Weights of a small transformer language model: width 320, no biases in attention or MLP.
MLP neurons of a small language model. Each row is named by its layer, matrix (down: output weights) and neuron, and shows model dimensions 192-255. Each number is 200 + 40 x the weight over its row's rms, rounded and kept within 0 to 999. A neuron's up and down rows have the sign that makes its largest values positive.
A block is one neuron, or neurons of one layer that tend to fire together. Before each block is what it responds to, as a language model described it from the Wikipedia text at the highest values.

Description: Mid-word pieces of Arabic or Japanese script in parenthesized glosses (Arabic : لد), plus numbers and header words in wiki table cells after |.
L4.down229,190,207,263,299,136,184,212,222,175,139,181,235,170,159,169,194,96,207,174,225,187,208,210,183,339,205,134,234,133,206,221,166,216,255,141,270,206,202,198,151,183,217,232,207,239,210,176,191,193,202,225,167,231,182,245,227,221,178,208,147,162,186,167,209

Description: Mid-word or final pieces of split proper names, mostly Slavic surnames in sports tables and lists, such as ov in Bobrov and Siniakov, ev in Alekseev; occasionally other split words like forc-ib-ly.
L5.down27,229,272,236,244,216,223,132,190,271,167,176,243,214,143,277,144,139,231,253,228,152,206,215,216,258,269,116,228,231,190,148,172,119,182,169,133,216,203,231,153,242,199,181,201,235,157,132,215,168,201,231,223,183,220,178,235,179,196,150,210,308,209,284,217
L5.down721,173,211,199,145,221,240,124,203,133,226,210,224,158,223,294,237,110,186,207,223,188,155,182,198,267,177,207,164,248,184,163,220,252,173,209,181,192,166,204,207,186,270,239,155,195,231,209,187,152,172,215,121,178,181,174,218,194,252,220,173,185,208,207,271
L5.down932,169,176,258,151,283,252,154,220,238,205,228,203,151,175,215,228,118,216,248,262,166,183,205,168,215,246,170,232,209,182,140,198,252,169,174,181,241,180,279,224,194,272,195,241,138,173,180,248,230,188,234,178,179,213,240,223,183,213,203,204,176,203,201,174
L5.down987,230,190,218,194,194,189,139,229,168,183,181,246,174,256,203,215,212,175,189,206,176,232,116,241,166,240,133,242,246,239,248,178,190,205,197,207,202,193,229,215,204,242,183,246,178,166,100,190,210,127,213,289,160,133,246,179,243,188,245,126,204,187,181,183

Description: Last word-piece of a person's multi-token surname, often Slavic, in results tables and name lists, e.g. Krupny-ak-ov, Pop-ova, Kubia-k.
L4.down1089,218,158,124,101,209,290,112,181,228,234,134,196,167,193,204,244,162,109,129,250,191,219,208,180,200,193,163,195,160,201,159,298,196,198,239,291,239,150,183,226,190,180,211,171,204,198,192,229,243,151,206,212,250,255,177,245,126,216,271,249,189,224,197,192

Description: Word pieces naming competition stages or events in sports write-ups and results tables, e.g. semif-inals, qualif-iers, final, round, Q; also -ing verb endings like scoring, batting.
L5.down202,220,130,255,243,180,167,183,228,168,188,158,178,274,212,200,186,157,173,179,259,163,269,229,209,155,222,189,162,244,243,239,214,242,181,198,245,186,243,219,238,179,202,224,188,183,65,224,185,197,242,205,184,236,252,163,243,157,154,241,206,239,129,156,163
L5.down223,113,154,255,201,260,208,193,220,196,197,182,194,188,202,244,207,206,170,168,312,179,222,186,259,187,248,216,143,233,230,286,133,236,254,250,238,182,128,204,197,135,226,152,210,174,166,174,161,163,218,178,171,250,225,149,240,187,217,224,161,175,181,164,212
L5.down1087,187,139,216,220,204,231,198,243,249,146,199,200,146,231,229,110,274,219,212,249,177,162,150,198,266,150,258,71,233,245,208,182,245,221,255,201,198,207,203,277,186,174,235,240,200,206,113,192,179,241,168,266,221,252,202,193,160,151,238,141,160,179,162,161
L5.down1121,222,209,200,234,299,161,188,258,166,192,245,204,215,239,163,169,206,141,251,249,141,142,236,155,106,274,196,96,241,231,173,172,245,195,148,194,265,116,255,196,152,201,133,261,223,204,177,184,208,170,183,159,243,218,158,194,135,275,270,208,181,188,207,229

Description: Word-continuation pieces and table delimiters in sports results text, e.g. sc-ore, appear-ances, final team classification, plus table pipes and line breaks.
L4.down1214,195,181,180,164,171,245,215,123,211,155,221,185,233,191,210,163,140,208,184,190,198,178,182,190,199,131,288,251,289,130,182,188,222,213,219,219,160,252,207,182,152,283,187,255,165,234,199,207,206,159,156,211,144,218,225,260,275,192,199,240,108,221,128,207

Description: Line-start dashes and label pieces in Wikipedia infobox fields, especially "-" before "• Mayor" under Government, and "Elev" in Elevation.
L5.down140,209,244,219,247,109,187,213,165,159,198,236,296,160,160,277,267,204,258,196,266,199,148,201,200,193,198,291,202,245,162,227,147,261,181,217,264,231,177,177,232,235,195,248,191,275,276,197,229,157,238,196,196,185,207,119,197,195,258,206,219,124,150,203,138
L5.down147,113,254,194,206,242,158,192,232,142,214,185,228,191,183,191,213,170,222,210,177,226,170,217,123,209,207,142,156,188,233,105,185,166,197,122,173,204,217,228,209,245,190,245,149,212,179,171,193,196,126,107,133,199,180,98,261,332,234,265,202,156,225,234,210
L5.down290,194,185,190,201,258,185,230,213,154,228,137,203,293,198,259,232,258,224,202,153,227,208,180,204,230,206,233,181,136,188,229,155,188,166,216,239,258,175,195,200,234,250,162,138,158,228,239,161,252,294,192,115,181,211,180,267,201,209,228,141,219,200,239,175
L5.down476,191,282,163,232,217,217,213,171,213,194,289,201,202,115,233,141,160,262,211,230,245,230,148,135,169,135,200,183,234,207,183,133,204,199,222,218,213,241,209,195,171,254,230,257,207,175,199,202,194,188,186,198,113,102,147,290,164,112,193,190,302,182,201,191

Description: Subword pieces inside foreign, mostly Slavic, personal and place names, such as -ov- in Filipović, -sk- in Bukowski, -ow- in Bogaczowice.
L6.down2,194,230,147,208,222,186,116,156,253,90,202,182,261,236,238,239,181,132,267,118,176,249,172,202,244,194,175,173,189,192,218,293,247,161,169,281,285,190,161,177,251,247,149,192,244,109,248,208,236,211,215,206,119,130,249,219,177,130,256,143,154,131,233,216
L6.down21,192,224,225,204,225,200,215,195,284,202,222,203,171,168,220,280,198,207,177,205,265,205,279,155,173,284,200,219,245,224,171,231,192,176,199,175,239,263,256,182,199,179,202,154,189,174,257,237,263,154,164,170,217,176,279,93,244,173,192,167,214,228,226,191
L6.down80,248,170,155,194,211,164,189,168,243,200,253,165,158,188,209,159,144,215,169,194,261,231,184,244,221,265,228,156,189,192,196,217,224,254,216,194,157,128,180,180,166,200,165,162,261,301,223,207,271,173,254,273,176,292,167,228,216,117,149,237,254,245,218,220
L6.down160,256,242,144,198,313,209,165,234,208,244,221,204,159,174,203,189,219,245,227,161,154,186,186,206,67,198,219,283,260,161,171,268,172,170,185,162,229,182,231,180,187,208,87,214,212,193,213,170,238,259,185,168,155,161,252,157,199,94,226,208,183,191,200,164
L6.down286,130,194,197,243,185,206,214,212,184,237,193,252,133,234,160,217,176,188,200,191,154,208,275,270,218,252,196,229,241,234,237,276,122,151,229,226,126,224,207,222,213,62,249,193,118,167,239,188,196,267,174,189,185,117,232,233,189,159,221,199,164,127,210,228
L6.down321,176,184,110,257,111,179,138,197,198,224,200,207,180,229,111,139,216,200,251,185,199,235,208,124,198,189,176,192,149,156,162,231,236,189,239,131,208,181,238,198,157,187,247,159,232,151,198,154,223,210,243,228,231,150,106,223,161,164,183,275,188,214,181,247
L6.down380,198,137,201,228,167,198,193,203,197,154,172,184,227,226,211,182,137,158,121,275,163,174,175,275,214,182,190,214,173,284,222,240,210,162,173,202,207,165,145,208,254,223,204,180,161,174,186,271,159,168,203,187,226,165,257,143,181,206,172,148,265,204,175,274
L6.down384,262,79,207,189,146,255,190,152,150,142,218,200,150,207,153,169,103,204,196,209,211,187,244,198,183,238,230,229,180,229,197,278,154,218,149,257,153,225,207,202,193,249,219,235,226,114,186,218,122,211,239,181,165,170,212,234,188,128,202,189,205,192,169,208
L6.down662,218,204,132,225,172,231,174,181,227,207,222,236,204,208,210,271,139,126,212,221,179,251,191,253,215,209,143,213,114,256,142,217,177,162,162,265,193,196,241,191,220,236,214,130,233,189,239,235,188,110,158,188,181,163,237,290,231,149,223,187,251,214,252,271
L6.down677,211,254,160,182,223,212,172,216,196,176,204,143,232,214,262,264,163,206,139,228,192,218,113,243,272,176,242,216,152,199,267,120,184,177,146,186,211,220,232,174,178,266,298,249,217,180,202,215,219,193,173,239,153,246,163,164,131,114,193,230,171,224,172,157
L6.down853,228,256,188,201,172,181,184,264,183,281,134,129,245,215,235,210,260,169,103,269,190,254,218,217,278,217,214,205,191,223,179,190,185,228,219,181,206,203,161,176,199,250,194,180,194,196,163,217,169,180,220,221,197,181,181,236,183,181,168,233,233,227,190,165
L6.down881,132,199,117,188,205,164,176,233,262,210,150,248,172,231,140,198,164,182,155,158,239,159,243,120,235,224,203,180,154,196,178,194,221,220,245,147,233,230,241,223,206,181,168,106,235,243,151,184,281,144,206,234,236,234,242,153,163,226,155,204,223,201,173,193
L6.down921,222,254,208,185,232,158,203,247,333,205,198,129,162,291,225,96,229,267,218,187,180,172,226,250,197,271,141,271,255,180,221,200,185,184,205,147,237,220,246,175,169,249,133,285,157,200,225,169,148,167,212,148,254,245,207,220,285,266,126,211,146,208,227,178
L6.down944,140,242,173,183,213,193,245,209,218,209,208,218,189,218,219,214,184,220,202,102,197,251,263,199,298,151,165,250,148,176,189,189,230,221,189,258,242,249,173,95,166,212,243,180,201,234,147,217,221,160,177,185,149,223,179,195,162,169,152,246,182,210,170,186
L6.down1052,208,246,239,203,226,239,170,239,175,217,100,190,205,129,211,187,148,193,185,215,163,251,140,183,167,183,168,208,228,274,167,226,242,226,175,189,107,239,183,189,242,133,210,159,199,89,201,135,117,162,150,151,235,176,207,290,157,188,157,189,138,226,203,216
L6.down1080,205,244,224,256,191,193,194,282,233,246,195,302,222,231,129,231,200,145,171,170,202,192,76,194,340,215,138,175,203,230,180,157,242,167,172,191,134,183,241,159,163,184,162,221,181,182,165,153,115,206,128,133,224,226,165,203,234,213,229,193,154,228,145,250

Description: Word pieces, often the first piece of a word, opening headings, infobox list lines or table cells, e.g. Rec(eption), Veh(icle), Sc(ore), and bullet marks.
L4.down383,128,138,165,120,287,152,247,221,249,258,156,218,218,192,153,172,218,272,163,214,158,220,199,249,133,197,208,192,229,220,155,227,284,221,260,143,140,128,151,169,206,258,217,187,190,245,189,242,160,211,208,229,284,215,171,221,148,194,187,260,155,155,239,253

Description: Tokens inside field names in infobox lists and table headers, just before a colon or pipe, such as Mayor (, Genus, Postal code, Site.
L6.down13,174,225,205,242,144,218,194,159,155,189,123,158,36,199,183,113,275,167,220,191,225,227,162,227,161,253,164,200,145,196,284,177,114,209,186,197,181,212,274,209,262,214,223,149,178,222,189,194,206,202,202,167,180,225,203,221,182,211,219,246,249,230,171,215
L6.down42,173,226,126,188,187,257,151,284,164,163,170,274,150,232,173,171,152,150,170,220,190,151,184,296,294,208,320,157,160,195,132,242,238,179,167,191,162,219,149,212,121,189,195,229,172,153,217,172,186,160,221,181,226,158,258,200,183,207,207,197,139,252,199,137
L6.down95,218,171,193,183,163,149,176,207,114,215,236,160,198,279,231,229,263,126,185,194,263,191,176,170,125,144,164,252,157,174,172,237,197,124,221,160,186,221,212,235,190,157,165,183,195,248,164,199,197,135,143,199,246,161,251,222,194,100,196,204,187,230,211,111
L6.down146,158,163,182,206,148,179,179,167,194,223,192,228,210,249,196,149,168,178,187,215,192,191,194,276,219,210,281,245,157,191,244,154,155,226,220,191,184,235,125,189,131,188,237,180,127,177,187,158,203,219,255,218,245,258,196,262,232,180,171,173,147,254,134,249
L6.down155,187,219,172,191,175,236,209,202,247,270,157,228,223,178,166,191,221,228,196,240,216,189,120,272,123,222,205,186,170,223,218,226,162,262,279,186,168,188,176,208,157,152,166,204,186,198,206,256,290,175,205,162,151,227,221,177,248,169,218,204,145,189,155,184
L6.down195,157,219,273,227,198,188,215,174,175,222,131,186,222,124,163,198,190,144,210,81,186,185,176,200,192,171,194,251,221,300,247,182,214,233,176,159,176,216,242,124,231,106,182,103,211,163,199,226,168,202,236,206,183,179,160,201,180,198,189,229,195,203,170,181
L6.down293,209,233,177,217,152,173,203,201,215,226,222,193,258,218,117,188,233,228,203,206,230,221,215,206,306,167,186,160,217,148,133,176,66,228,209,184,202,226,238,225,173,163,214,189,214,168,253,151,129,241,270,217,272,202,241,204,165,198,215,238,193,219,139,187
L6.down372,167,235,213,238,268,158,260,150,209,196,179,186,185,188,212,207,204,156,201,153,158,184,212,160,160,208,173,159,238,179,186,197,187,241,171,219,132,175,147,128,189,257,223,221,206,162,179,222,198,152,190,219,197,253,135,232,245,190,114,129,235,134,177,231
L6.down531,145,180,208,243,148,248,251,198,184,171,165,184,159,212,211,261,149,140,197,265,278,165,226,191,146,252,157,283,211,201,246,158,215,128,193,199,203,195,198,173,208,207,223,150,243,152,239,171,272,232,124,190,145,181,240,169,191,167,234,243,174,219,221,186
L6.down788,195,166,124,211,190,182,174,277,215,149,201,226,179,196,179,172,161,219,254,254,231,175,250,195,111,155,188,249,143,217,230,233,123,221,214,183,173,202,264,197,187,103,252,126,204,208,185,220,245,262,123,203,233,235,192,206,220,231,195,187,207,203,211,184
L6.down792,134,201,264,297,132,277,196,150,174,206,138,147,266,176,143,198,174,250,179,218,187,163,179,229,301,203,124,257,143,165,246,222,219,279,208,178,170,219,245,260,188,192,165,220,179,208,188,212,161,228,209,214,159,174,254,264,191,229,228,174,263,224,154,170
L6.down1042,217,176,197,161,188,224,235,176,216,243,194,204,131,238,193,291,149,237,255,149,256,201,194,204,157,314,198,192,249,242,176,213,191,200,237,220,203,187,186,219,247,176,206,205,234,182,245,107,98,283,196,219,226,157,205,291,186,183,171,162,171,195,247,198
L6.down1076,214,244,195,180,189,240,233,212,137,216,209,177,159,193,219,125,189,244,176,225,211,209,120,257,126,243,181,205,175,225,218,210,154,208,226,155,183,159,179,136,216,179,186,186,207,160,145,134,172,200,161,231,129,229,109,212,197,174,172,137,294,231,134,222
L6.down1127,202,156,194,224,164,168,222,267,195,197,269,221,198,231,185,176,216,296,191,175,247,235,271,217,112,198,192,297,156,257,171,215,171,217,243,197,237,188,130,236,211,249,175,192,167,242,130,188,206,215,166,205,171,176,155,139,205,189,196,202,270,163,220,190
L6.down1212,202,177,107,162,236,214,209,176,130,195,218,223,138,134,214,213,185,226,139,288,273,185,191,216,246,232,140,267,195,214,234,155,206,180,188,187,156,175,180,172,205,204,313,201,199,251,186,180,189,204,168,165,165,166,188,169,200,238,188,177,170,224,188,212
L6.down1213,163,194,237,206,162,149,285,194,208,230,156,214,185,163,202,205,215,163,199,215,233,202,214,129,262,186,229,164,179,224,180,245,213,160,168,257,160,243,197,140,250,112,128,281,183,212,167,144,207,154,262,184,287,253,173,211,214,185,199,228,168,221,227,162

Description: Word pieces in sports standings and tables, mainly table header cells and section headings (Title, Rank, Pos, Pools, Championship group) plus def of defeat or defending.
L6.down109,224,81,151,215,174,185,231,268,214,198,176,228,149,191,231,132,256,270,150,239,178,150,194,214,127,236,242,279,221,230,160,206,261,140,161,181,188,237,144,153,183,156,158,188,223,231,186,218,170,137,242,237,181,235,256,175,151,212,202,95,143,204,196,172
L6.down136,194,120,175,181,230,190,203,117,139,163,282,219,195,217,198,177,202,166,176,163,215,158,191,177,41,149,241,203,190,175,171,186,242,190,132,159,201,226,159,161,243,281,205,131,228,330,251,275,187,231,149,237,243,170,239,180,238,271,162,160,258,224,187,250
L6.down140,205,187,221,113,194,220,156,203,152,180,232,192,207,254,248,145,162,225,214,242,181,100,221,207,84,230,227,224,222,201,236,177,216,198,241,228,175,188,244,206,254,248,233,175,210,164,204,157,140,199,240,206,194,171,273,222,239,185,169,204,174,131,280,251
L6.down216,246,160,204,147,235,167,196,142,227,123,228,164,193,207,233,223,204,165,106,293,192,198,215,180,157,217,191,181,126,167,234,242,231,276,197,123,187,227,221,232,188,214,226,206,245,200,228,151,197,151,179,192,245,234,217,230,264,270,263,207,190,194,194,222
L6.down364,262,206,215,145,155,237,200,233,222,197,157,259,223,276,229,144,175,166,229,182,236,132,191,235,205,178,315,248,167,246,254,207,187,214,239,183,139,207,216,188,178,172,171,233,133,151,215,223,228,230,163,236,201,210,142,158,261,95,107,230,217,278,172,133
L6.down402,189,190,131,221,202,162,257,203,194,313,177,190,144,147,245,192,219,222,235,235,176,166,122,214,156,218,156,181,239,189,211,189,276,171,139,218,217,170,235,133,199,120,182,224,130,211,180,192,184,195,187,137,167,184,85,172,191,215,246,191,197,259,228,95
L6.down462,181,265,180,229,226,229,176,233,201,192,187,156,210,277,160,227,217,206,210,194,199,306,239,186,187,144,184,184,197,139,216,241,183,248,161,181,179,147,258,223,160,212,191,176,241,124,215,185,240,224,244,275,101,200,138,137,222,156,189,220,180,143,171,182
L6.down534,207,212,215,220,232,244,167,207,195,207,203,188,104,171,249,217,190,162,207,153,171,213,210,229,228,186,243,202,151,180,183,246,173,191,96,224,197,192,207,210,148,244,206,115,145,184,167,168,130,248,157,259,117,215,200,196,146,116,167,254,186,188,256,219
L6.down731,249,147,213,187,202,259,179,267,209,253,190,212,122,244,217,209,236,183,188,276,303,234,198,164,139,241,179,172,309,191,167,237,266,221,92,157,209,193,233,197,136,232,229,199,197,242,196,211,211,195,265,218,164,231,271,226,195,207,206,223,172,169,145,197
L6.down744,247,225,211,193,186,200,209,212,143,237,242,234,179,197,170,282,128,166,165,201,155,256,203,173,237,305,200,234,195,137,251,274,231,140,166,235,154,212,165,206,146,204,211,179,185,218,203,191,246,184,176,179,226,130,181,103,168,214,288,201,248,227,180,205
L6.down779,210,134,228,243,179,275,181,197,172,214,168,248,212,160,207,193,207,151,222,195,203,217,151,199,158,161,179,278,181,179,144,151,230,155,211,122,250,205,207,158,232,208,149,190,122,134,256,263,191,163,205,97,199,150,129,246,253,189,208,196,229,217,274,250
L6.down888,171,176,225,108,238,272,168,201,186,240,197,230,248,163,261,178,258,167,163,198,275,228,217,164,174,135,198,212,236,205,157,235,225,244,201,174,141,179,231,259,237,211,188,139,250,260,198,207,257,260,274,215,155,167,190,132,150,245,172,267,145,211,168,200
L6.down1017,182,168,196,216,249,161,240,195,189,139,180,140,167,259,208,305,168,173,203,261,198,242,271,194,168,187,203,227,198,196,234,207,204,182,179,189,325,231,174,227,183,226,167,283,171,185,225,228,200,248,247,226,161,143,154,189,129,142,217,229,197,225,230,200
L6.down1072,172,156,188,163,109,190,203,129,217,244,239,216,245,228,213,223,249,150,161,241,151,148,266,97,76,207,179,186,231,217,155,161,188,218,145,212,281,210,166,162,246,185,189,118,224,160,225,239,189,249,220,222,169,190,237,141,187,118,203,218,152,207,189,201
L6.down1147,208,178,287,216,198,160,184,157,247,226,195,108,214,174,191,205,203,135,153,112,233,159,245,239,95,182,153,138,193,268,154,208,175,191,196,151,245,231,235,216,138,199,197,141,195,168,246,201,191,132,209,167,191,235,216,228,196,227,202,181,210,180,199,190
L6.down1222,210,187,237,164,177,229,222,183,267,233,200,253,183,237,222,183,257,153,148,274,190,190,274,246,260,185,254,227,168,205,140,136,260,235,145,190,146,155,171,151,181,329,203,181,218,168,191,188,178,241,166,215,224,188,195,188,249,211,210,202,219,170,140,187

Description: Fires on CJK character pieces inside Chinese or Japanese names in parentheses or tables (何立…, 李…, 雍…宫), and on mid-word starts like Le(eds), cons(ists), m(iles), coordinate primes and decimal points.
L6.down26,188,229,208,189,241,196,166,223,192,244,224,170,247,195,229,242,173,185,243,209,195,181,192,107,518,182,239,200,171,182,207,133,201,179,219,212,143,200,217,245,190,238,156,149,143,167,182,195,151,175,211,121,148,244,162,174,206,217,195,193,243,90,222,188
L6.down55,146,151,147,230,137,127,179,267,216,120,222,189,214,149,239,199,237,159,176,223,192,228,176,145,115,180,209,125,169,193,247,170,169,197,265,231,192,144,268,158,225,210,132,191,154,234,194,241,216,242,331,234,214,138,212,230,131,216,238,197,251,236,206,170
L6.down273,291,215,208,212,159,163,190,152,171,229,302,246,273,159,265,222,145,204,228,263,185,105,213,188,392,160,191,229,172,199,151,169,159,251,190,190,228,171,73,170,210,196,222,256,164,199,272,143,170,165,163,178,231,233,181,164,201,194,199,246,194,187,192,205
L6.down289,199,233,208,184,140,249,244,190,236,202,194,156,220,210,184,185,134,256,256,193,164,255,112,171,276,210,207,127,253,193,138,257,194,250,252,184,214,242,223,260,196,103,203,207,220,228,187,165,212,210,144,263,239,198,178,191,248,183,181,199,200,193,297,207
L6.down326,238,201,219,189,276,226,196,273,264,194,153,170,195,140,189,184,131,198,104,241,135,150,123,202,119,195,223,147,192,194,268,228,221,166,241,239,145,208,118,214,204,184,241,223,173,284,213,190,209,226,175,198,123,230,239,204,171,232,206,245,244,257,247,311
L6.down342,246,163,193,217,206,180,191,230,131,195,170,232,163,227,210,158,216,217,191,201,186,177,185,211,119,234,229,191,203,276,205,190,200,173,185,158,233,212,153,114,176,199,164,239,261,213,251,171,256,229,234,228,180,173,202,217,260,170,183,268,182,229,175,156
L6.down379,238,275,234,213,159,204,237,198,93,148,230,193,246,158,274,227,197,169,226,244,241,163,151,206,119,209,256,149,203,248,218,153,222,231,207,229,236,201,233,176,232,210,187,208,191,262,215,136,164,239,206,186,218,240,240,154,159,161,218,242,219,255,260,172
L6.down422,213,279,208,210,227,200,130,224,219,215,141,243,183,147,170,239,216,234,155,82,216,196,233,251,260,168,167,194,163,303,235,126,201,171,195,194,116,218,150,179,183,190,98,220,264,232,225,136,237,212,213,174,209,149,241,191,265,157,168,188,251,160,215,262
L6.down448,207,183,202,161,225,152,197,190,190,191,211,173,185,231,218,213,182,155,185,252,232,157,236,106,83,182,203,294,212,185,135,216,176,158,169,273,236,183,160,115,240,131,185,217,212,213,265,159,206,179,300,161,177,207,169,189,223,188,242,279,142,192,217,205
L6.down578,209,183,177,215,198,202,215,233,241,116,196,200,214,153,255,158,170,260,183,144,238,153,210,197,188,214,209,221,259,200,177,97,239,184,205,89,278,179,290,141,106,212,146,238,152,168,188,190,226,221,167,159,275,197,244,195,128,147,244,172,238,219,219,187
L6.down642,168,183,220,184,265,124,211,229,244,183,215,201,124,209,258,261,178,168,183,227,229,180,233,230,171,219,89,263,233,254,178,228,270,174,186,217,241,151,228,262,180,214,270,186,159,147,207,178,184,208,218,223,151,173,204,217,219,187,216,176,221,211,209,146
L6.down818,224,145,234,169,173,227,216,162,129,303,85,185,237,180,196,118,221,250,220,150,195,211,200,152,270,180,270,181,167,217,178,193,171,220,208,288,156,211,142,156,222,220,153,217,184,202,174,216,174,253,165,180,182,201,185,134,185,192,251,152,205,105,141,174
L6.down885,153,109,311,176,186,147,157,241,157,201,172,180,223,162,231,254,127,224,174,200,203,185,210,186,198,210,237,209,241,175,168,142,224,201,203,211,204,214,119,214,264,236,236,143,236,198,181,201,159,220,121,196,154,202,202,228,248,226,173,268,183,175,227,215
L6.down1198,186,146,171,171,219,194,219,210,156,215,261,190,118,139,170,190,196,241,189,219,178,78,168,204,428,131,222,230,183,179,290,206,233,149,264,273,237,157,177,209,185,247,266,130,230,250,167,160,160,161,205,165,144,207,243,268,208,203,84,197,193,128,124,150
L6.down1202,200,161,286,165,234,125,196,193,198,173,267,166,211,161,274,171,195,174,232,230,253,207,152,183,520,169,245,248,202,167,195,206,197,228,158,332,196,218,208,196,198,224,176,259,261,169,167,218,194,213,193,126,153,164,234,163,214,263,177,184,189,201,120,222
L6.down1264,179,209,218,189,170,249,126,238,245,220,150,202,249,161,280,235,148,202,194,197,208,220,185,224,223,246,242,161,238,134,182,200,154,287,179,200,258,162,178,162,231,218,160,167,176,194,195,164,177,235,202,172,250,149,171,257,256,251,96,173,239,171,281,180